Weights of a small transformer language model: rotary positions.
MLP neurons of a small language model. Each row is named by its layer, matrix (gate and up: input weights) and neuron, and shows model dimensions 400-463. Each number is 50 + 15 x the weight over its row's rms, rounded and kept within 0 to 99. A neuron's up and down rows have the sign that makes its largest values positive.
After each neuron's rows, "fires on" lists the tokens most often at its 100 highest values on Wikipedia text that the model never trained on; "fires in" lists the words (lower case) most often at its 100 highest values on Wikipedia text that the model never trained on.

L7.gate1468:63 59 38 72 45 33 28 39 60 41 75 71 41 44 21 26 76 44 57 45 66 56 26 44 59 69 57 25 55 34 56 38 39 60 56 37 55 39 24 33 19 31 56 56 55 63 34 69 46 54 59 41 63 68 43 65 45 80 40 33 48 54 62 72
L7.up1468:54 64 71 37 40 68 67 49 41 51 46 54 40 64 39 42 61 53 41 52 49 52 22 58 53 55 57 30 36 55 68 52 39 64 62 51 51 68 52 43 47 80 78 48 43 29 30 40 67 80 34 59 38 67 69 21 71 41 56 56 48 60 49 30
fires on: " and", " by", " as", " of"
fires in: "and", "by", "as", "of"

L10.gate1924:39 40 56 34 54 67 41 58 58 17 50 34 22 33 34 56 53 68 63 59 36 57 33 61 55 59 78 37 76 70 38 49 61 68 88 10 34 62 55 24 38 46 30 33 19 48 87 49 18 68 26 65 27 70 39 55 46 42 63 51 35 47 58 18
L10.up1924:22 95 34 55 52 75 64 57 46 58 43 54 58 14 53 54 37 43 32 61 79 51 36 37 46 35 52 52 52 37 40 57 75 40 45 55 44 61 45 63 29 67 47 39 40 59 57 34 40 46 38 51 36 68 63 37 24 42 28 83 39 45 49 47
fires on: " in", " first", "–197", " last", " next"
fires in: "in", "first", "last", "next"

L10.gate1036:37 76 47 60 35 34 98 24 72 57 63 31 50 42 38 54 61 36 52 52 47 67 30 63 55 57 70 50 68 23 36 47 66 49 60 43 54 63 34 51 44 50 63 35 49 67 39 70 64 48 36 59 64 45 20 58 50 26 64 57 34 60 35 37
L10.up1036:60 73 74 54 64 61 50 19 37 54 40 50 54 47 13 50 45 58 58 50 68 32 49 29 43 47 69 45 58 51 38 57 52 48 39 47 57 75 46 63 53 59 56 40 29 51 29 41 47 59 31 44 51 55 62 63 48 39 49 61 26 51 49 77
fires on: " in", " the", " on", " from", " a", " by"
fires in: "in", "the", "on", "from", "a", "by"

L7.gate802:27 59 80 56 41 36 55 62 83 44 39 60 60 67 63 52 29 63 40 58 63 40 71 69 67 24 27 56 56 54 49 58 70 63 46 58 42 58 44 42 36 33 57 43 43 40 54 47 64 35 42 52 76 89 60 63 55 28 63 52 66 26 58 41
L7.up802:22 46 70 57 44 47 55 67 52 22 79 54 47 34 55 79 42 62 19 36 74 59 29 53 60 68 45 47 38 57 45 46 51 49 62 49 37 43 34 45 34 50 66 54 37 58 34 59 38 59 59 58 51 79 34 68 63 53 48 30 73 39 55 43
fires on: " in", " form", "form", " into"
fires in: "in", "form", "bioinformatics", "into", "on"

L7.gate1698:65 45 52 71 52 49 46 56 66 59 11 56 68 50 38 32 72 43 64 79 40 51 61 47 47 59 61 60 69 74 55 79 25 32 38 46 65 61 49 27 48 73 52 64 56 44 51 46 38 41 80 33 45 57 73 23 41 53 38 49 57 72 53 33
L7.up1698:47 62 57 27 58 52 32 58 58 54 57 68 45 43 50 76 54 41 52 65 50 76 39 33 65 64 32 33 54 43 38 41 81 41 39 58 52 59 58 81 40 43 09 26 61 47 47 65 30 37 32 58 41 62 63 35 65 29 68 20 41 49 55 40
fires on: " its", " their", "'s", "’s"
fires in: "its", "their", "s"

L10.gate1042:56 30 37 40 81 31 26 52 59 63 45 53 33 57 32 57 49 68 39 36 69 50 42 35 30 46 48 18 53 75 59 51 45 38 69 51 63 36 36 52 46 80 75 59 53 41 72 58 53 56 64 41 64 85 61 65 40 37 63 58 18 40 52 68
L10.up1042:47 45 49 43 72 56 50 57 67 37 17 69 80 58 69 38 56 36 25 43 58 49 54 51 45 61 34 56 66 44 40 29 76 45 53 32 28 28 54 55 29 55 48 36 70 88 40 41 48 55 59 42 49 38 45 76 61 53 65 28 61 39 47 64
fires on: " was", " were", " is"
fires in: "was", "were", "is"

L10.gate482:27 34 32 33 43 63 43 58 37 38 43 47 40 38 43 47 46 43 48 57 19 42 51 09 67 33 35 30 62 58 40 28 33 30 29 44 43 48 43 50 65 53 69 47 87 45 77 38 38 35 41 40 40 58 62 66 71 32 32 50 71 41 98 53
L10.up482:40 52 49 44 52 58 48 49 48 62 41 59 61 60 41 57 28 35 36 67 39 55 64 37 73 55 49 55 69 20 47 34 54 59 58 29 34 43 64 46 49 68 24 65 58 37 97 39 44 42 50 49 68 45 52 44 81 53 49 48 58 61 70 45
fires on: " his", " a", " their", " its", " the", " her"
fires in: "his", "a", "their", "s", "its"

L7.gate587:36 56 52 66 25 36 49 38 44 43 52 59 58 47 35 58 52 55 22 83 34 48 36 61 44 52 71 27 35 54 55 48 35 40 29 60 49 56 25 48 27 66 43 46 53 75 39 55 53 79 62 64 48 52 50 67 73 50 65 19 52 58 67 42
L7.up587:43 38 38 56 24 47 37 41 33 48 56 53 72 62 52 49 53 19 04 41 35 37 47 34 41 67 70 40 55 38 43 52 58 55 26 23 56 34 27 45 47 57 28 93 41 53 44 42 26 42 56 33 52 36 59 35 66 55 69 18 54 64 44 38
fires on: " the", " a", " May", " August"
fires in: "the", "a", "may", "august"

L10.gate320:63 43 68 30 52 65 56 34 32 72 76 59 51 75 61 49 53 70 58 45 67 66 46 56 58 37 42 43 56 86 60 82 44 63 38 47 62 48 75 32 57 65 48 48 38 26 91 34 37 61 51 45 35 49 40 31 57 56 55 81 30 21 60 18
L10.up320:65 48 61 58 49 36 66 41 62 47 42 28 54 73 34 49 61 37 39 58 63 52 66 65 45 61 46 58 56 41 28 38 32 36 43 77 55 51 67 76 46 44 47 50 39 44 78 78 49 47 19 48 43 56 38 74 76 55 55 31 40 19 50 75
fires on: " was", " to", " is", "'s"
fires in: "was", "to", "s", "is"

L10.gate552:58 51 44 51 65 67 59 41 62 45 64 35 49 66 26 61 47 61 86 51 64 38 45 71 53 60 59 48 49 66 65 64 79 26 35 41 61 33 40 57 37 75 32 40 55 49 47 66 24 47 53 73 55 58 43 43 46 17 58 25 37 49 59 59
L10.up552:60 51 49 72 75 66 45 46 48 70 59 57 57 31 63 44 64 32 78 66 52 17 77 56 55 50 53 15 57 78 62 63 35 64 60 45 60 34 43 50 54 60 22 27 65 54 58 65 33 35 32 54 44 40 47 44 49 33 75 51 50 29 64 65
fires on: " to", " will", " would"
fires in: "to", "will", "would", "they"

L7.gate1235:66 44 61 42 36 68 48 60 23 42 51 39 59 76 89 47 69 35 61 58 50 37 62 54 74 45 42 45 80 15 90 44 49 52 74 13 81 49 61 22 41 43 43 50 57 78 20 50 45 59 42 77 75 63 67 54 62 30 41 66 77 60 38 71
L7.up1235:67 49 47 50 49 35 75 55 27 52 35 58 57 60 66 20 68 55 62 20 50 49 47 36 64 45 32 63 70 40 52 56 65 52 50 29 47 45 57 47 65 25 39 43 54 51 39 50 74 49 17 44 41 41 65 56 43 44 74 38 38 40 29 72
fires on: " and", " the", " is", " of"
fires in: "and", "the", "is", "of", "if"

L7.gate767:69 47 50 67 47 41 65 59 65 43 71 73 41 24 38 22 37 60 27 54 58 52 80 53 27 56 67 46 74 61 72 65 55 47 56 53 64 49 48 55 61 49 48 46 65 45 50 35 26 70 55 32 59 59 64 87 43 71 56 48 51 37 64 21
L7.up767:34 56 66 26 58 52 37 58 84 68 54 53 62 43 56 34 12 71 55 30 42 46 54 47 53 55 51 63 64 41 70 48 45 38 63 35 87 63 39 31 36 46 66 43 54 62 39 24 58 38 69 20 46 45 32 50 74 68 59 86 49 55 39 38
fires on: " for", " have", " at", " had"
fires in: "for", "have", "at", "had"

L10.gate503:57 36 59 73 56 37 44 38 49 82 82 52 34 52 44 61 28 38 51 88 44 50 49 40 36 48 70 57 74 66 28 60 30 69 72 23 72 47 21 32 56 54 75 35 60 62 96 61 51 37 65 44 45 69 31 62 55 57 42 34 61 68 54 78
L10.up503:28 55 30 53 44 59 64 75 55 54 40 47 73 69 78 38 56 38 26 77 63 63 58 53 62 57 68 61 61 33 66 34 36 66 68 62 43 44 60 50 43 63 62 44 55 43 51 62 43 41 47 72 65 52 43 64 74 43 42 54 49 58 56 29
fires on: " was", " is", " be", " were"
fires in: "was", "is", "be", "were"

L7.gate470:58 43 35 76 67 54 56 63 52 51 58 48 58 82 45 24 58 22 46 42 32 48 51 79 38 45 71 54 57 78 37 62 60 56 38 45 44 34 55 29 33 44 50 55 42 51 47 31 26 52 47 36 73 34 27 53 57 44 26 67 50 69 55 53
L7.up470:77 41 47 56 38 57 31 56 26 48 60 44 24 64 32 48 60 39 66 48 55 57 45 71 58 35 72 66 83 67 55 43 49 44 50 41 57 71 58 78 34 54 55 43 48 32 68 45 64 64 49 51 58 23 32 60 27 60 32 28 36 67 55 53
fires on: " to", " After", " for", " by", " l"
fires in: "after", "to", "for", "by"

L10.gate506:46 73 35 63 41 42 65 52 30 44 22 62 62 56 56 56 69 61 07 65 34 60 61 38 45 32 71 77 62 69 61 24 31 46 27 25 45 39 51 25 49 53 39 16 33 61 37 54 33 57 70 43 28 52 59 37 68 64 36 56 40 36 62 60
L10.up506:36 58 38 28 37 52 49 49 71 56 52 48 42 35 39 38 33 39 47 49 42 54 41 33 47 41 49 29 68 50 21 28 46 41 46 74 64 45 63 79 31 66 52 47 21 41 54 55 67 50 62 65 59 30 50 70 31 64 59 64 30 68 41 21
fires on: " to", " began", " continued", " for"
fires in: "to", "began", "continued", "for"

L7.gate1353:49 70 38 57 44 60 31 41 21 35 55 53 42 66 27 77 64 45 58 24 46 39 71 49 51 41 68 44 65 64 49 45 66 32 46 50 28 69 51 26 38 66 55 49 59 31 34 56 71 29 67 48 69 36 51 61 39 08 23 40 73 62 55 60
L7.up1353:47 43 68 37 39 40 45 42 51 27 51 54 60 32 76 58 51 44 72 43 83 37 47 51 54 29 50 54 46 28 50 52 50 27 37 40 37 60 44 50 57 44 38 30 41 49 34 55 45 45 42 64 55 45 62 85 69 30 37 49 64 61 57 41
fires on: " by", " of", " in", " the", " for", " to"
fires in: "by", "of", "in", "the", "for", "to"

L7.gate842:50 66 44 44 71 27 40 55 57 57 50 53 47 64 44 45 33 58 12 51 37 70 55 74 52 40 35 54 74 21 72 73 55 43 34 33 55 39 30 34 64 37 61 54 57 52 64 58 56 81 86 41 40 42 47 55 56 47 59 45 60 46 82 56
L7.up842:39 43 74 63 64 36 82 44 48 71 38 54 74 47 75 63 44 38 36 39 63 49 63 47 35 34 31 31 33 65 64 54 47 71 35 51 70 36 25 58 57 38 65 46 32 84 42 55 52 41 34 59 24 45 46 58 69 45 83 61 40 46 41 46
fires on: " his", " their", " her", " its", " the"
fires in: "his", "their", "her", "its", "the", "s"

L10.gate1338:99 56 58 54 42 56 42 30 73 65 46 34 54 54 56 74 41 65 43 38 45 60 39 64 40 57 73 54 43 39 39 41 63 50 31 58 49 57 52 47 54 74 40 50 66 55 28 54 57 73 83 54 40 52 59 42 43 43 60 45 80 62 72 37
L10.up1338:53 51 67 64 57 48 61 36 56 59 61 50 51 26 59 47 42 34 68 44 53 37 47 37 60 34 72 34 41 44 54 66 24 67 64 55 50 17 23 52 51 42 47 38 53 39 40 42 62 55 43 65 41 45 50 59 68 56 47 15 53 44 37 38
fires on: " the", " in", " and", " its", " In", " The"
fires in: "the", "in", "its", "and", "s"

L7.gate1546:78 29 53 30 45 44 50 39 76 73 46 73 53 79 63 69 38 45 65 40 75 48 10 44 76 71 64 44 69 35 50 10 66 32 39 55 56 70 35 53 58 39 69 40 52 38 63 45 52 40 62 57 76 67 71 43 37 68 45 58 24 63 56 36
L7.up1546:79 50 51 27 64 48 28 66 54 48 46 60 64 47 51 48 61 73 28 63 72 51 58 73 41 51 27 63 55 73 53 53 37 47 28 63 64 52 60 37 36 28 47 36 67 48 43 35 64 80 40 28 73 66 28 22 56 50 65 40 35 62 79 41
fires on: " was", " is", " in", " later"
fires in: "was", "is", "later", "in"

L10.gate215:67 42 35 71 76 53 38 73 39 57 53 40 48 62 77 65 56 34 61 45 58 43 43 38 44 70 53 77 53 24 75 45 28 19 59 55 71 47 50 25 65 56 47 50 41 54 60 60 45 65 49 52 65 34 31 45 52 51 40 50 36 66 45 22
L10.up215:41 55 32 37 27 63 60 57 41 55 48 76 77 55 40 53 81 40 91 26 65 37 40 44 44 25 79 76 58 39 38 53 30 60 46 42 67 55 50 55 55 47 43 42 54 40 77 35 38 34 42 34 56 29 48 53 70 53 55 73 55 60 50 49
fires on: " He", " to", " he", " his", " and"
fires in: "he", "to", "his", "and"

L7.gate980:68 53 45 59 45 48 23 41 82 47 60 68 31 33 50 53 46 63 38 53 85 56 65 54 42 28 53 39 57 52 77 44 75 26 64 60 46 48 20 57 62 36 65 64 44 43 46 53 33 36 78 61 48 51 42 42 57 26 32 32 49 46 47 48
L7.up980:24 52 42 32 58 46 50 46 80 53 49 20 69 41 78 69 51 60 43 43 59 76 72 46 60 48 55 29 65 39 40 49 57 60 72 54 47 57 37 46 40 97 61 49 54 33 53 46 33 38 53 66 32 45 38 40 29 60 48 18 32 57 55 44
fires on: " at", " was", " be", " were", " is", " been"
fires in: "at", "was", "be", "were", "is", "been"

L7.gate1013:41 64 53 55 34 44 40 52 41 46 27 55 57 44 67 65 61 49 32 66 76 47 50 38 46 32 66 84 39 58 62 39 59 63 74 22 49 57 58 47 55 46 72 42 62 35 56 41 86 53 59 57 24 43 55 49 49 29 64 48 73 81 20 51
L7.up1013:44 60 72 58 72 63 35 68 77 49 47 71 39 41 49 51 18 56 50 51 60 63 46 55 49 60 24 60 60 53 63 77 42 39 33 41 22 40 62 23 44 28 43 08 43 52 33 61 81 66 53 56 36 25 30 58 76 31 57 39 77 55 36 57
fires on: " New", " Year", " American"
fires in: "new", "year", "american"

L10.gate705:35 53 30 45 61 52 68 35 31 50 20 80 30 41 57 65 71 61 92 46 59 48 60 42 67 58 69 36 49 40 62 43 49 52 23 44 39 28 46 54 61 37 42 54 53 45 28 37 37 54 46 50 60 50 48 82 38 38 41 25 56 56 82 42
L10.up705:31 52 44 50 58 44 58 57 39 20 50 44 82 66 49 58 47 21 63 62 68 37 70 61 63 37 45 33 58 51 66 58 60 38 54 43 41 33 81 20 65 32 60 58 73 52 36 47 80 51 55 45 55 83 19 86 61 40 37 60 65 47 19 42
fires on: " would", " may", " could", " to", " will", " should"
fires in: "would", "may", "could", "to", "will", "should"

L7.gate1296:38 52 60 53 80 38 55 63 59 62 31 34 60 62 63 61 51 54 49 74 30 55 58 54 52 52 39 45 49 30 84 84 60 63 26 56 77 37 43 47 51 73 59 33 56 51 69 34 33 29 56 61 45 46 39 42 72 30 35 40 70 44 43 50
L7.up1296:62 49 50 42 34 90 69 40 64 42 41 30 38 48 29 47 83 45 53 51 77 74 40 37 55 59 39 71 45 58 36 58 45 46 65 29 32 44 51 66 59 45 65 38 46 45 71 69 50 55 35 44 65 73 50 42 55 46 64 47 52 51 52 61
fires on: " the", "'s", " their", " its"
fires in: "the", "s", "their", "its"

L10.gate789:35 33 47 24 31 23 54 68 58 52 47 66 40 36 83 58 61 60 50 34 55 66 74 41 51 32 45 52 58 50 46 66 34 71 81 38 90 55 46 58 52 70 50 29 30 46 45 50 38 59 58 44 68 38 48 55 69 61 34 29 33 45 22 52
L10.up789:32 49 45 29 75 25 35 85 51 60 21 51 45 64 65 37 32 57 34 53 45 63 32 28 48 55 54 17 38 45 42 31 42 58 47 38 31 43 53 57 07 29 59 59 73 43 43 75 33 31 55 45 31 42 67 59 61 45 52 81 59 76 48 38
fires on: " had", " have", " has", " having"
fires in: "had", "have", "has", "having"

L10.gate1072:27 60 42 63 45 40 38 37 50 53 59 64 30 55 22 46 10 28 67 35 59 37 46 35 52 60 50 30 25 52 83 45 42 65 50 32 61 48 35 33 37 54 58 25 44 26 82 64 53 35 77 48 70 56 47 52 71 36 55 47 34 49 49 34
L10.up1072:58 35 26 59 63 60 53 60 38 72 70 61 48 38 61 56 19 63 43 09 46 57 58 21 60 40 56 58 39 44 61 24 85 30 39 38 68 41 45 41 20 51 54 57 73 58 52 38 70 61 56 44 36 63 63 68 59 61 15 52 28 59 68 47
fires on: " on", " in", " of", " was"
fires in: "on", "in", "of", "was"

L7.gate1016:34 39 51 68 50 46 44 49 57 69 68 77 33 49 30 34 83 19 42 47 70 44 46 39 51 73 58 69 34 67 36 52 65 75 47 35 31 41 29 64 27 54 78 35 49 59 83 61 61 42 68 42 66 54 30 78 34 72 46 12 45 46 54 69
L7.up1016:24 58 54 50 47 40 66 60 22 75 19 47 58 50 63 39 16 56 43 42 52 57 39 56 52 73 55 30 50 57 57 50 52 60 62 20 48 27 62 70 59 66 64 42 49 25 72 53 64 62 45 31 57 65 60 39 64 41 55 64 52 70 48 23
fires on: " for", " of", " on", " Best", " By"
fires in: "for", "of", "on", "by", "best"

L7.gate955:59 59 55 37 71 58 65 44 61 58 30 42 30 78 28 19 55 44 31 56 67 51 47 66 69 62 19 41 59 46 50 50 48 55 36 49 69 55 51 63 71 42 50 63 49 54 57 71 46 32 60 64 41 53 45 40 49 35 60 45 62 66 67 53
L7.up955:53 75 59 38 49 63 47 32 74 62 43 68 49 62 49 62 67 36 38 49 54 65 31 33 53 57 45 42 66 33 55 21 60 81 52 65 37 54 53 73 51 50 67 39 49 10 28 57 45 57 48 56 35 62 37 48 45 51 70 46 32 62 66 42
fires on: " by", " of", " from", " with", " and"
fires in: "by", "of", "from", "with", "and"

L7.gate1284:24 57 67 54 45 28 63 61 78 62 20 39 38 53 49 67 72 64 43 65 48 48 24 31 65 47 55 48 68 51 75 39 32 72 59 51 50 48 54 89 33 52 35 61 44 55 63 42 57 47 42 58 61 47 26 51 42 29 66 63 49 44 62 36
L7.up1284:43 75 41 39 36 65 72 64 25 61 59 52 68 34 55 49 35 43 56 39 63 71 30 87 58 49 58 52 72 52 48 60 58 61 51 48 75 52 39 83 37 44 59 48 58 50 24 74 67 68 58 36 45 50 52 54 33 45 73 59 21 51 86 32
fires on: " the", " with", " by"
fires in: "the", "with", "by"

L10.gate221:41 52 44 56 65 42 40 60 55 52 51 39 61 50 56 28 35 23 41 65 25 67 74 43 64 51 39 58 59 54 52 83 50 37 84 56 90 60 62 67 51 58 46 51 51 51 34 39 74 57 32 58 52 69 20 51 55 30 79 51 55 83 72 63
L10.up221:59 52 51 27 16 62 58 64 78 67 54 39 48 61 29 35 56 36 61 31 33 54 24 59 61 54 56 34 47 42 49 91 54 42 58 59 75 30 76 54 23 49 64 26 73 35 66 43 67 61 39 54 70 42 47 38 66 54 69 61 45 47 64 52
fires on: "'s", " his"
fires in: "s", "his"

L10.gate202:71 45 59 50 53 66 48 51 61 43 49 53 30 60 54 58 69 59 71 44 56 79 45 66 18 56 50 50 66 72 45 44 53 37 47 25 38 43 50 66 47 53 36 61 44 78 61 25 48 47 72 57 48 46 80 45 40 36 32 21 64 42 40 75
L10.up202:43 63 32 45 65 30 53 59 42 27 67 21 32 60 33 77 58 52 72 61 66 37 57 54 80 53 68 34 16 39 66 61 28 44 70 47 33 36 83 30 43 59 35 53 33 85 38 59 68 28 10 47 51 54 54 63 69 53 79 64 30 48 51 43
fires on: " to", " will", " and", " would"
fires in: "to", "will", "and", "would"

L7.gate1555:27 70 42 62 39 63 75 46 35 50 30 73 35 30 62 54 51 21 51 34 78 49 58 73 58 60 63 32 45 61 44 76 56 59 31 51 78 59 54 65 34 47 52 35 67 21 71 49 43 68 56 50 58 80 36 72 61 45 45 59 53 68 69 37
L7.up1555:55 57 58 82 52 34 76 73 47 57 56 65 35 29 30 67 66 26 37 24 65 57 14 10 54 77 61 50 58 44 32 54 61 74 80 82 54 47 68 65 52 65 30 65 36 75 78 39 55 32 25 57 59 62 44 58 46 64 45 29 35 57 49 37
fires on: " to", " be", " on", " of", " by"
fires in: "to", "be", "on", "by", "with"

L7.gate944:58 38 32 72 53 47 49 69 56 62 29 64 20 50 34 39 28 35 59 62 55 32 57 69 50 63 60 36 58 35 71 53 66 67 47 53 48 66 30 44 51 28 32 51 75 60 65 58 60 35 66 70 62 45 65 18 52 28 53 53 56 72 41 41
L7.up944:43 44 43 61 70 56 65 58 48 36 70 62 92 58 46 40 55 46 37 59 45 80 23 55 62 50 56 33 82 32 37 75 29 33 35 11 61 67 33 33 78 40 51 45 37 64 51 46 54 53 43 41 53 45 61 42 74 69 86 58 53 53 74 52
fires on: " a", " the", " an", " as"
fires in: "a", "the", "an", "as"

L7.gate219:22 52 48 56 57 70 41 68 57 66 62 57 33 58 23 58 50 33 41 27 41 67 58 58 50 54 69 38 54 45 55 47 63 23 22 40 71 42 54 53 57 27 82 32 63 49 24 49 25 57 57 29 46 73 43 33 32 50 69 34 63 45 60 62
L7.up219:26 51 22 48 27 40 77 46 39 81 27 50 16 49 37 28 68 58 42 62 61 40 37 33 40 64 57 72 70 52 59 28 78 54 71 46 52 32 42 52 26 51 41 48 39 35 54 35 38 36 91 54 45 67 42 55 70 47 59 46 49 51 64 49
fires on: " from", " of", " to", " in", " on", " at"
fires in: "from", "of", "to", "in", "on", "at"

L10.gate1659:47 68 49 46 39 59 58 48 43 51 40 72 46 41 39 42 43 82 52 31 77 51 63 56 58 67 69 46 83 55 24 66 53 49 43 56 73 32 33 67 36 80 70 40 56 59 52 43 53 44 43 74 36 48 55 53 32 29 29 65 38 46 81 51
L10.up1659:50 64 52 33 51 63 40 86 47 52 47 50 63 42 75 51 47 42 45 56 38 40 57 82 45 51 50 41 67 67 38 30 39 69 18 48 42 40 39 60 45 60 66 57 65 57 50 26 46 26 63 50 53 51 68 43 52 56 68 55 57 40 66 38
fires on: " was", " were", " be", " is", " been", " installed"
fires in: "was", "were", "be", "is", "been", "installed"

L7.gate659:40 39 72 41 42 51 49 43 68 62 34 52 73 72 45 56 73 57 51 58 61 41 33 40 17 70 52 65 62 40 62 71 42 56 36 48 39 30 26 32 48 20 64 68 56 38 48 72 44 73 71 41 31 75 39 47 67 35 75 27 50 57 24 55
L7.up659:31 61 52 71 62 57 44 55 55 27 40 95 23 66 61 33 41 31 44 42 50 41 65 66 24 64 49 41 57 50 38 35 66 87 44 39 37 46 43 67 31 42 22 52 53 47 75 62 57 50 56 24 48 39 50 66 49 35 68 61 30 29 44 48
fires on: " a", " as", " the", " on", " for"
fires in: "a", "as", "the", "on", "for"

L10.gate1843:66 64 27 52 53 54 57 47 59 25 42 45 34 41 57 87 53 48 60 44 72 58 39 74 71 59 55 31 48 47 38 49 66 35 27 50 60 29 72 39 29 39 24 63 50 77 44 67 21 35 30 42 51 64 72 45 33 38 51 58 68 57 47 67
L10.up1843:51 70 34 76 52 55 12 52 69 56 54 41 49 34 41 36 67 55 62 40 52 57 62 36 63 47 62 76 49 56 76 43 37 50 52 44 50 46 61 51 45 57 49 47 41 51 46 43 53 74 38 62 94 49 51 39 54 47 59 32 55 66 49 64
fires on: " to", " and", " not", " now", " (first"
fires in: "to", "and", "not", "now", "first"

L7.gate1847:56 47 54 82 37 54 72 60 48 55 29 74 41 80 60 56 52 38 50 69 40 43 40 65 56 57 53 60 52 88 53 49 60 44 44 39 59 48 49 47 28 39 73 38 56 78 71 51 51 70 47 40 32 90 18 43 76 22 37 73 68 37 68 61
L7.up1847:56 41 32 63 41 43 53 52 35 34 48 40 51 59 56 72 57 36 27 66 33 55 45 40 50 43 50 63 50 39 39 49 53 52 23 58 50 37 59 69 46 26 66 49 37 50 44 47 76 48 30 37 52 49 20 66 69 37 55 34 29 61 23 54
fires on: " to"
fires in: "to"

L7.gate1319:34 53 68 46 45 64 58 56 66 63 78 34 39 46 46 52 38 54 49 69 69 68 63 78 33 34 75 68 46 33 77 77 41 54 51 49 54 84 38 53 49 47 73 74 25 47 63 58 39 62 43 40 38 65 79 55 43 15 61 53 57 34 65 40
L7.up1319:25 44 65 51 19 51 44 36 65 48 71 39 44 60 36 82 36 46 58 51 70 61 55 31 17 59 43 65 70 42 30 50 76 63 55 39 51 63 51 29 52 74 37 50 54 63 40 43 43 74 62 28 57 60 28 30 44 42 43 34 49 57 46 54
fires on: " on", " through", " into", " in", " via", " across"
fires in: "on", "through", "into", "in", "via", "across"

L7.gate635:30 56 44 38 28 39 67 47 58 48 50 34 23 43 62 62 43 50 63 58 47 35 61 43 50 33 45 77 45 46 45 45 51 38 39 35 59 56 41 63 51 37 60 42 44 54 35 45 42 42 57 57 16 47 56 41 22 69 54 43 60 62 63 39
L7.up635:46 42 48 56 56 50 45 23 58 45 48 32 48 57 48 71 55 49 60 56 58 42 58 59 53 69 78 71 45 52 36 64 52 69 24 57 41 53 34 39 63 57 58 68 47 27 37 31 47 50 18 57 47 50 45 70 76 41 47 68 53 32 36 76
fires on: " and", " while", " in"
fires in: "and", "while", "in"